config.yaml
n_layer: 12
d_model: 576
n_head: 18
n_kv_head: 3
head_dim: 32
d_mlp: 1152
vocab_size: 12230
activation: "swiglu"
norm: "rmsnorm"
norm_place: "pre"
norm_eps: 1e-05
positions: "rope"
rope_base: 29400.0
rope_fraction: 1.0
qk_norm: false
attn_scale: 0.177
bias: "none"
tie_embeddings: true
parallel_block: false
extras: ["capped logits"]
init: "normal"
init_std_qkv: 0.0159
init_std_o: 0.0
init_std_up: 0.0159
init_std_down: 0.0
optimizer: "muon_variant"
lr: 0.00945
lr_mult_o: 3.0
lr_mult_down: 3.0
beta1: 0.95
lr_head: 0.0108
grad_clip: 1.0
warmup_steps: 200
schedule: "wsd"
decay_fraction: 1.0
decay_shape: "sqrt"
final_lr_fraction: 0.05
batch_tokens: 65536
seq_len: 1024
doc_mask: true
train_tokens: 941900000
steps: 14373
dataset: "wikipedia_en"
MLP neurons of a small language model. Each row is named by its layer, matrix (gate and up: input weights; down: output weights) and neuron, and shows model dimensions 192-383. Each number is 128 + 32 x the weight over its row's rms, rounded and kept within 0 to 255. Numbers have three digits each. A neuron's up and down rows have the sign that makes its largest values positive.
A block is one neuron, or neurons of one layer that tend to fire together. After each block is what it responds to, as a language model described it from the Wikipedia text at the highest values.

L3.gate98:175156210121057046116123094182125142107175116093149103152090121113132108143140100049089136130105100126153111119126084134100148151074080158127121110142102167124095170171102167031125106163099186147229126108088191133152133147104091156147134171148135103114110137109083163108104146134122115163123177099093112088132124149097153127082109120081118185129159131164080160165111172089178131075153070124112077079142139151097151097150154153165078148106121158065149171146189102047098128086124144121130140162113133187145138129211154158159159098121102138123112116123102134103114107065067142137
L3.up98:101127124173129160128136143128165139139098115104129119076101129127136172124086137049089114123142103185162131080080107109086211124135161137142129137107124111133146170233089136107147176170170156153214163126095172179095170145221067093087133113156121197139103140147116136148081182117093082116144171135131120157095162078114145062101102148108091161129177153196147143198081149074142119080128154155162092109125104168122090088095099147141149128161106190105128122157177088062158141100140151158094108129110145186108157110184130127159169109131133141142124105130127133136134088163135142125
L3.down98:131156083152163134108134106132038151179118127189069112122109130142100081104141097127000126128139142131110129085100154086080166145142167143170128112094086121072136144157106115052069177188112100146141101121150137131127151122152160156083141098105130120098130102184110115091075129082132099128131164162214158168081148142088103182095154097113134140166129166124161131117063121052124182137080136126155109154159180131075155102100137151109108140138175135134130123122152147125123166093109170107097145156117148158113152139124136061164115103136151101119137097165122126084113128150090121132
L3.gate201:142138129181132139087118132118120143105083139096151112128097170100128162138125099070133117139135135172146132150123117169096083124111106098128086171094115174121107093128110125091138106110128154121157134124125153111197109179093119171135114092113128131133113117098153102124111114131105130137029139150083143109153094134146092138133112124132203114094125080146120162096118147090145015119136085153084138181135131089077105084084152168129119137182152176080105140232186063117091092123113128151156115185110160122119131125141089142130133077133147094171094162115094155178218082106169122117
L3.up201:120111148134134111139161117132131177146123179111144101139151144130085128077083105094103130174114044161113162139107124140120081142096137130138083132122160107112138102122135108148137084061107107146136162081107173141167159190115090144110120125165136167107111135123097134113099136094107076140113128065147196096128083134152133145139094097132174169151132080181111157166108125084182072088136135140116109218127205142151116092157114118191119118168142177065111115144148125165086070100125109115094096146136177122144141125142108165123109092142145079178114160147097133169145071180136104131
L3.down201:112109102147105165166142085095112166098144149094122061137114188119070072079148108158023127070134121152061131114141155102083173158092124151111106095091115138082126084106116082019119133113122122143116178131116106156174145154133161138152073141132167204119074164126049129127157151121092137115061066082145148163147082121128135182124130137169099096201156132166134140135138155132155094098158149146120139167152164151161108088117149116148141155099128182080147145130153094129098114116063155100066084134128120123155162123145163086126103116135119098155126126118124129153133079120116101117
L3.gate825:150124137173116129163129079121181142162071168043133156093113092143085032154140091097145140140100142151185145124139141091169108104087195086147141180147169053157203164142055117122156118109092142162130154166124099130086165113150117136084170181154122124089161066090073144129108087092101120108082099122176144141064160110108179166109121109134151113053055137159132077158094166128096126122128122145134139141170159140168168127099164145140112121131110102080103110153107126116119066136097146165148131138123140165120096138104172136148139119112135124132053098126155116139132131155084059125
L3.up825:102134138131128105048124110133182177112124151122179167085119176071122089135128139061145137116038121146175104126160147097138061108112073167117073107116156071129112158123064109088120103117087138181087138157158119157073140145067170103124147087119099105090143108083148049137127091151110141144066129122168169153072122119172135212118156077163163122063137134141124145184111130077096119168090137144099117142174133106195143087123136120119136119198161105141137144117111113105142120110136142117163092126117121153148109075136121114138174128141144185155018187087144130117109131165087070078
L3.down825:139113097123084118133167166111067125144092122128089136173096126149120085182142168131157132149176100136191143159124173118128133087122148107105101132171147164126150124139106099029100112084117117110121140144136130170162169157133089091096134163164112079167071145123092104064071160119119136146090208124157092145133120197114168100093098100083091147113179102143143101158088131078121162112158164155146059131092173128176179134127148159080140136129113052153134054153147121192148147080165166124127105074062143084148124134129138154113116188159124083136123121120100107136152164153129118114
L3.gate1151:085138083124150123122186126108098085163111120116103041094152109118128091169113068107080120123124121139145117165176093094192147172157132135118140169137154110083115128094087106075166099090111105127183142168136126124163088120130159168119106170135207128095142152118138126140133128128107147170113222145145228150137103160132139111110166121120165168129187139179098170150149128150145161129148078111155168128104105153140086167143103133101170092103117187167129148127146151132145103146090056173084131084125126158160170215097147159129138090143154156105142116167161079167128106146156130112
L3.up1151:162122140142162153144062074138173151118112180171163153123109157135078168075110077133144077141101156163112045063138168070121131107024111109104121129102118104153175125208173065104079081176118150129081106124114075141148157130128128105177085111093157167119177147050127153112180101170125151119085136132132169164161123128089148114150078128149152104126108122147109117158133132120093109107132108163165112131113176162148129122160112113120156121158139105152121148126098171176138134119101167113178113040137137122103140203151086175139171123166139159147162132173131152126120105098175091108
L3.down1151:201135116164152176136073146115138129137119144125148115103146098151105086110087085130026100112109138105119154052086094105085133101175117196185098185130111082139167096109147136138074136137094159125103105120065122178149107109107155121193083081169122134194171130108158155118101092113190132091124133119096128131132122128119116108118167087173091163107088100132116095124152150074105117145084120096156101167144167154138146161153128147141126136151123125130121169094152096131134136084123147132129127053117161043152116107197127097098162110136132149151158124124096146089151100130112095156
Description: Single-character tokens at a word's or number's start: a split-off d/D/r beginning a word (d-angerous, D-istrict, r-ails) and lone digits (GP9, 40, 8th); occasionally below/above.

L3.gate39:106088139144137145082115105120146100101082132128123104137173156128152161111085193128108092167104101085107117178081116159100131065131135115149054109129165102072167075099135149202157114159144122111144132146150157151121134106134054167135143118102187189199086134155084191139078086123142101086132070104154087097105203129148077122105119092151138154136113107135097100135099125123091100165119078114141102177179093116145135126094132149104165101127131150107166135147081169170129172139147204105132173123183092134137149070117122119179080091107133146168166175145155122125105139147079141153
L3.up39:108134154137059131133119116084110130162099119160133137127164115155127142161142172146123118161135099126152082175087099130075075135123131163106086130150155107180143045137122148183099127150102175079121113119148196110144141107127100174073159114122095154147085101158148097123133120168105085099099099132122156098154052171201109153135147204124150086109154101123158143103132130122135027107115150136145125178180146126160149103086135153093103094156173155116154122133088149178137070146143179138112158165173143110095164056112182097171089132161160089104151110179115098091134109122099179146
L3.down39:103176154095128128171138121073157158114078103196151149159200106116130081082097143108157110138202096153084110215085105147062107163128146142128157190127107121134176018110193119126085062152091147165159104133144144090086124134129108108152159164105123122195106086191154085145112070096151112108057095091126219116138154115094160142079106096120160132136132175158233150105176158152174119128140142116123115134153114139119109142072071118113140123155114142119146148091108137121122102126114181079073116130174144131158156066147144090139101070138133077191131141173161125116078121142095159144
L3.gate295:091103128204132120126126107178104170195117162083124137128181082113116085085085177152044129120163099116196144151154138195080186149124152103137079165116128149126082085142055106170125133074120155082178125106185139111202188115165125142079150088189116095129107123112174156147142088103147103137123144168134135116159085161091112073142116070185113131047142161152100153163117120096180146125156095105151054128061167101119082141102146161072113140137153187230152152115124066140145085066182142168128059078091114107148099116091162231127129077102128132165115098146099110147167103162096141120
L3.up295:133094124115119108120173104157081124144147135166111190161079061095105131029102087181152115185117073169109154149176127117130127168153139158178124103166146135097173172132150104154113183062161134029133085062106104131115185110110150108139106068142080066161123065078152112210168138102101131126157171182145155153141126151087142105139119096149082135103131156103195192123093118156137122095190104130088153146075142078171078120118136150117157169093142145126133169090116153156108129063138105169104061134063105124108056145132161148163163180151161087138091139170165143150126097117108137130
L3.down295:121142173099123121105122112133210122160162077142122052172113095089096134142102180143163133116126100167101123096170107161148098160183151135189123085109117137073188194117164097115131166091141093136156118098153121150144138170120072139119171129082133158132153112096129162148162163163076111196179131095182089138090157206094098139165153143110075108137151110126227178095107138123084185123125101124115144132143148132144072112145093117139117166104141156091101159070139115132079157104141142115126064132093140067110142183118173072146116211118120128139092183121115124165127130138129156093
L3.gate319:124168124093124096124187093105177127154084141044096127115095136075123208059083107127122160129095152153105148134156121173162144119170156122122126103111102085127118093082109085115161142176165111112133059057105111075134148169184106126114101096189171226177094159132163134095191115127132143121140106115143203115121099098123129122180107126166198121175154123116169164148138121123142105193170147108141157177082152059158116132162159089135134171215113159158110113117149119156137166108065183113041108113067174117115109125063131107105092099087066151160101152109108078110176022100063167111
L3.up319:134079110110114050074081100159105056084113132117184136119166131098159107123095142151137135072147133143141063130175092145111183129142133137195147072119087124111128178114090068121166102213111094142149137113146135160149063117173125141138151136169150133132137070136111106115111209128112155164079100179047090108116099147166184143144082105141111069118153145153128144152151094090120129134125104091201107172115143177125155162156107187119177140112121165131126114096149125150080112126106101127100078117138147140096102176145126162123190034154123119157116122117124093102101127186157162154
L3.down319:205145102123125094097133129110168048124126154143146197144156188119100092097099126159169129082116073108130097115097093070127145114098148125168107090128088136093134153093070116125171163157160072148146122056146084129071097175154172122053182131154103104117173085143075079098139120144149161131143081176145126179115126125150191143104104153103127092110156049134143182073143108099188118172170143150141155117178106102092125132156134165092141109136032127156140140135154081163102096121155159090100071104124109136104102195100100153085175108163106113124121139145102136124119125125156147099
L3.gate1048:091073104106160054183097138133123208118116103156087136070103082111164123107165168161096134073110104156139114140170137100129083111125078140175011123092163101081108142168135124163121104175126163174136130145142160086095125154151171073176119093139142118131129097125176183141124173109151136113089186113119100140116144073117173165152108165123150152102116117061161082119185128095067062081126147190186124128110133100186053115172133134153129096111155125103104104140117123138086152157095155112082128127097125134090125154097178105117111194123144182146128107116141078067133156144091077061
L3.up1048:109108121122061147079124108150125126152100111091156123092131174119117117082120119179140088117104164114098121154095133174070146149084143114099136080122109112138120108165050140190181079132128050165096073161098143137120152135094100173116127167156109231175128122029144118128155104079204111176099090174140142116191096175096138078195089155110135094102173098131143062134102117070168176125143158057154109080091152125138141135158162099098119123194125117113161105174144157164121132137157128092108106130158077119173124131120145092175135077100137135137147136129094139155117083135082177060
L3.down1048:132145114061198078107195064058133107159165070146138122102128117183124098143115191132149146134128148132139090143132128119080136140194201125162121177125136146114111124152166162154177112122038151149119113108123127118145132147140123101169062086094101121138106095139146174136150103164214158126140182084079106141073115150147126151137096104097104085096098123111143071116148187099130147158132157148191124134076168118094118152127172101162095123138135123150180090145146135129162123112142128126096151131142124130195107103105153097144136157136243149123135167145151106108115129143144162116
Description: Word pieces and function words fully fixed by a set phrase or partial word, e.g. United States, part of, spread out, Box-sc-ore, B-isc-uit.

L8.gate580:083149160165066088139137138147095112126154186148065174120100141092116135089138105098108135164090117106156065143138120109112103143179072122153110136140140177129138072109091107101143158103159057146097200145153104163124129138171116169105120085184165136177141103141147119091063125129056146131095163118131162156128143153078096145136091058072131138079134098130159116120127110060087125093081134073095120107156159057089214129181122211185105186167124146120110144086083105105146136123133084129133097157127096184120124069147183158109077074125134143082182081122206147158081177121088103092
L8.up580:118106101116145110128148123118162160104124150133080181157190152187114128062150131129061153148137159164178106093077152073151169163097105113083128149127102130108166115102133104102113125122160137105137115153168059083192156165133074200098120160188134132128144124150096166182118158105076116156111065185116155127131118121154125132140106062164119125140144177167103117110137157098186186065124116058147161138138125147143122099130179101125149182108096130110135081083210107148165118133165165130100136140142142148167095164130134146164123095083078086088094073127110136164157119116098115135
L8.down580:179108141133124137151115077118171105108146124158187156057080146090127129118141070072077138078076108167081106132145138131096168180154141046142124151090119127110156105199167058101171171133140151136098178100141113056055162146132139114115123110135145092139115156139107147105113164103092099140056032185114065139151092154179142149142184065164133105214118085121121079116166110089139201130101116094132095131174123144104097081117214101101137151172174131134165074154184170137126180079119119086105112103167133182134151059124118134108132134087101172100109121156146148166195103121097079149
L8.gate714:129102109082171143127139152144178151127126188157082072096112111175128153079144124094098128166121093146178096153059111081155123150108123160078116166130124176177153139191111158161113123086173150117114108179123106116143145133195189076134093189072126121118146069185179054104152090142096178148114060127088080197158103129102131126112091121113143153147175130143090115161124120132162126168146096152070090181152090135125082111099169097130162078110133111102120126128159181119145151118128141150128117105117103110133078146164030103111099101171119175123097134126110149094154133118108110115
L8.up714:103070173221143095152159125137130137112105115116119128168099172191081123130095114171117112158160150082153058219077138093156179146175126194074152188081132163133075096148064156130189081119112128137081098128205070064132196126138083130138121158145157184115128164142108138042092107107119128134115126064161157136136118141195097129136111136098108125098152108146100070187107146081165213103093103178121179141149120107134075127140096102148079136139121122129105118127130145126170165120119128166127109180082123178125132139130065158056151134130144166117130129182106122076136121155082098153
L8.down714:122077098103121145158113164144171100159134161160124203171166125142146116056138061176157172105094152125150119082075110086168125126106093130135091102095121116206183113131084156162113115096100093165122127156072105083091109136135099080178153118120185143085106104131140123133124139141115073093133107167051115143156107142095114103109176056134131085117157143125176122114101124133140148122159135171135128161135112191104114139109154115137189131129113091146140072117158208113122156164117138087209131114166113138097122144123111120208152120144107191130203151120117215144114138105122093064
L8.gate910:128074102192118150139151150115099116103097129125105198143115109126142093096106099077146184128086142153190073152122176166145147190140145138148080121072129108095105194137101134126118096173137140068110187081107114129081019116100113132105064140120162194113123184120108065147110104089092116141141119101108136135125155124169088114111083141143117114124119175107136152108105108131073108168148112108057123107078121144149100084133157135106146065090140179139112101079161070092123186136174076173125104123109124136136130095147119135137159125157149080145175107118117193123167140158112073129
L8.up910:165096168201148107097112103116177150115181146138125144087067150137082114158184087127087157098118107127115103165113164156134121130089142137142098152140098117150093102137167080112116121128121122165093134131103114134111156104157096089111149110133136123114126118148116133170154113192119114156134128237099161126100154204089152116134142144140136133152180142110157101156076088101222138078144134129082136119088167120112114148084173162137117142079142092149131129182120137077104177126206136110166059108145109143094093100073042140097161107186084172124140154153191127144165103099090125170
L8.down910:130127194195095146119150118137162146062097115083140160102077128088102152151189100108053157171137164100180171151144079095162137150096090132142086127152138117191192135065106136199071096133139139140165154150127121092156107106148129104071109106123180185103124148094097099088125113116097085061103131107126165091125173141122066139161097070126129140117100146105093125094063126168141171124162137136168093117131082092122131149104121201116097120155156170134135172127063112087102079151151109129143109124091097188115096092113082124109109102178116100119141166104192138143133099109155070148
L8.gate1007:095172128154168099127140145160180131076150177122116189117088114125144066122136042123115114094104187112117126151171113102199171130065147112088146054158114128093089111223111174103133108095146121168173118099131107099085123134124146081061077094149103082094129139131077161048112121167126092137142105134117105135125105168096093118153141137102195100132157099119080078158181110125122145172135165084166105098072148161112099062138107201111155108111105070104104090110130143151140186133165138056133107156164139121111144129128098070121070191140107118100097071140114178127132161131111137086
L8.up1007:056148109102100084115117128120161129076118197095159159163130140131129139100167074115039123118162109139137150109141167159155166111090102120094133098146098127172125085103100146173192082141177085121092168122134147135109093105136165114106097157211132134143153131088118178108062129143098125153087110208133129168185144132071135118059194094108136124180209082161053173150129106143094153113098106073172105156114156106130130179128140131123155208154062158131127124124162153184112163169078098060151137107065118181118091118182138133106122128151174088156120143111104159080126114115204154148
L8.down1007:142079158107184033085093171148135118153143176165081129124118125131128156116145093111000166163152131187126178101073079165134123130113134125133175136086101127123168121151078130121141079116148148199116142112083115105100044055109112119115094062099146138088156136107071163163147122137122150168111201130096145140089132195153101112140107124144143147160116131169133132149208106153130146094176149157159132135096157094111141149140108127175159126095092082106130105129215083159148214076134098181157127096160155134153163077099127127124115077133141142110129089157068138103178187112131101097
Description: Fires on the first digit of a multi-digit number, mostly money after $, £ or €, as in $4.8 billion or £480,000; also counts and scores.

L2.gate851:136178136141121127057092103068128112129104149066172156140103153112112125179104150153130131109151080193138091147125163098083125082150143077110152175144135094098133139113087133102152093178125081087076121105136108111047169221140078135066142146147132156116129104137080175123162089127052090118087174186117139172094099156109172092120107140128137142096135067096091125115101164171123074147158182112108177100155165106088101119101114126151115087145077119112111091112121102106196092131062126099056151183119234132172130129058078073155137110089142152071092192150081153158141103144165160135
L2.up851:134238133111173160115081094157152159091121131078130147110145185156121091089155125128112130134156125157118124126168172152112113104118145133098087123096198118119079195137138142151135130140202081118086136144159099131050126147143107150130148135085080157097147035172104133134123126159064090080098097162114102171139153139104170086107112079104133130134128159112121108111163221139128130181172168057154190125135115105179124111141080166091136121158127129137127136098135097118127124132116139150119121132145146120068145118062096119178140153110176083143078172115148113104168173112128133117
L2.down851:100126069157117095068109110108120117133126160152133153160145122072108140141166117165093142144100130126147079143150136112163140086149084149173127210076117103085110125138115131102127158122189056130173122148156121083088088168173160168142143076093210123113166096199145039113089078133085170132102144136124186110119068105139120146138131128094161158118135090099157103050096185169163119100141158071110124184157160130110083091170120122117123110179074087178079172137180107167138132143099097101152128147161161136146096162098148116121098135096192148113120121165077098141161134153169127160
Description: Prepositions after nouns or verbs of membership, belonging or position, such as member of, belong to, president of, home to, linking to an organization or group.

L8.gate549:169067089185137158114137154181145143164139132125092091116106125155105130119130109144165128081157092149172129186117078118116105130158123148113121137164144107098111070140100113110126131097152069138129101183114146085181111146108087128130138143126086126109098136129118114133144151088131163140129159120124112153120118108106132181185096140128128208189118149120222144117135148061182201049120150154122154119135119103147116132116098132125128100196121123132091124127099157126172184109075139096081072128156108146165123104105114058123188100114139154158136087098153162126161184163099183118
L8.up549:169176197149152072094137134171134146194157146109158122168114118088140133088141099136104149112144082147133135130126143123149085119140137105181133120155131168065138130141168147138127090095123119147114107187143171108118107151111125146103090095138122169104091165119111153132101145133143163130155148156190071120105220160120198139151192184138101153136130189159154217094202139105117125144096135083200170124069123171075154123146103176153185051162120146138168183122155195114139139155132144150205054156090090152127143117116114125122129117104204180132124154117088162151147136090159160182
L8.down549:164053163105095143065093132168158123172150070215123176139065128114183152163106119190088113102172104089076088154166169172125156191106092173171179071134121139096194128123162132094154139122141148161135119133169128095108166125160074109092139114148134162130135112118122104075135143175134161097102157159204108147108126098140101095120110104199139104117209160125196149141100179110089117176119129183114066131077125136100116151134102122159142068201133115149152183101103062154154087149126160136112141139086109117125128089118161099081136164093135146153107202137143107099146096158132142178
L8.gate571:065139149148066122090154121178153140115143136155164121104145112154120124108122159164138122081170109166088174101054151118170122134154113112121166145168123146155115116146173120106114142158108159126118112135088112098110151149115160105099172122100120126100084130128129097155156113134104077095144168138136185164133110131153140140142155133106064137138100088072176119129147110198188120096147165093155187083091154123157118109097137102143104119154157126136119119145199112068130107155112064103144128171046084117109044160176110141134140182112138125166127065141127181158168103116161148169
L8.up571:186141144118122130100116117148096196150130098125132084148175115188096182133132098137140101188124159128192182130109112133118127102051113116141146126158125136092094119126097118130097092135099087093125141130115098146090122117116109108189070085119163139111112102118058159068178125111146131143138110205121108104160096144124110126121114101150152128073146061108117077155055065113120113122054145047168141103106127139133075082122076133137155093114084090143099097085073157147107147111084098120179132178101127116156103121103197101122150162135160190116138144174137184155122129102110139066
L8.down571:157133085127156134173173059086154129113150097104112161123121093112155112128188136097147141167096184073155154092130135100108067184106111114105179161123141117080127147078105131098131201089038168183147144081115118125173111143102125080203111133108041101158135082077118138111077170133080112141151140109191125137097108147110122095108132097115117133114142180138114117121150142116064107168142119087187085176137124111106140155074135132098168133082112101162135136136110142111150059105148100102123203123150118119073147147114153209113121067198102172201084137161140161138108089109165161177
L8.gate722:102147157076147125124166126150174069136127140130141123096138121164163124159201119126141173137111143135130103117097117130136120136112157169172114154124136167168102117130073149106124147176177081133117136146114126149131166158097149077092135167121196107158147159078156113111166139165135165110147144112147102093109148099124102086163094150132065153128163098083155126062101145125224176155107131114155177136102094109162140083144087140123127087117137126068076186144108111140123082126139090132102043114144147071142110133089134094108087177119086123117147135113115187101176107067161080148
L8.up722:118139195133104160114153124102144143118095160129167081165092104142133117135170094136163139105120161150145115122102175125078118172129152095143125099140174119126146102147113054106097182085131125161113094098078096160137183109119126121071134095151127107119178182152132142107109125185087176092156182121146133127173112123156113098170130143097168116168116101126166129083141131087172063110106096130121157160183159164136116116084136161136107113082114091106148135135135152134128098139142142121161089149166066114130139128149069088155155221088090113131085136149181177130157141130074175134
L8.down722:124136142099149126127137141116182171175084166142110131086088148099127158089136129093098031166133179125174137059081165196129120070135160168132117165168100130146161147059161159143181231125124179099167061120114196100118104137124117106114159060094060157099116101135100100103074116105140103123161103141138103117088097139109156142158095142101081147132092074068119140139043088115139153140135088156174145102145113125130101086088121140080111128164066137140122106152135077112055085156138149131157170139146154099168119128165098102171106123153120154097125113059182118110124155174138151105
L8.gate723:097137079108207088134157105124104095170127168087101137118112116175147112108129125112171153063167187101184141159152177144136183181110138107122132091153090096158107105085126127076196111134122091128117076110093144095109144146142111083155153127116100102072173134124129152127129068173180108142117108133166117098112125177115153105183195168178140159122190027133136141087136109123129138117112122133129134145144149127158162102087167123141159143089161121099175183109127162098074116143098118156120070144150160176106127168141144084147108107118120105109092165138115169160150143074110151145
L8.up723:199184119113134103100156041138115045116152167139127097149143145178141109100097119162174131091120183124118141151134147111122169165117124077095143150134076145135112100111156128095179177120119062093139114153093101204152129150124162112110129179150153121128101147121164082168077055163114086101166107118077076081100185121101121058137197157174144160117095132098122079151116131147141087136126151109156108158105121156149165116104082155111122105124168137072199149194105130142114136127140131182108142087122156142168084120164139124142124100072113121084134127112128133178149109102098094107
L8.down723:137150104054128079095099115138145078163107112114098095155149085190127103136102096102153082151065137138143139169094169169156123168134120142156183146100125144094157069134173109157159147109129095065098151143077122143096130152162178085110134134147112140071147084152118139102093127133102071165169145171103122133118082121166133169103075082139119157120116145131108157184147130137159116087150115181110131174122106160124111147113097138107111152223139086126176108159148156113122084137112088098173176065122166151184151136163173148141126145140139067145139143076226145152089107156138139081
Description: Word endings or words that call for a following to or with, such as connects, corresponds, similar, linking; also vote counts in election tables.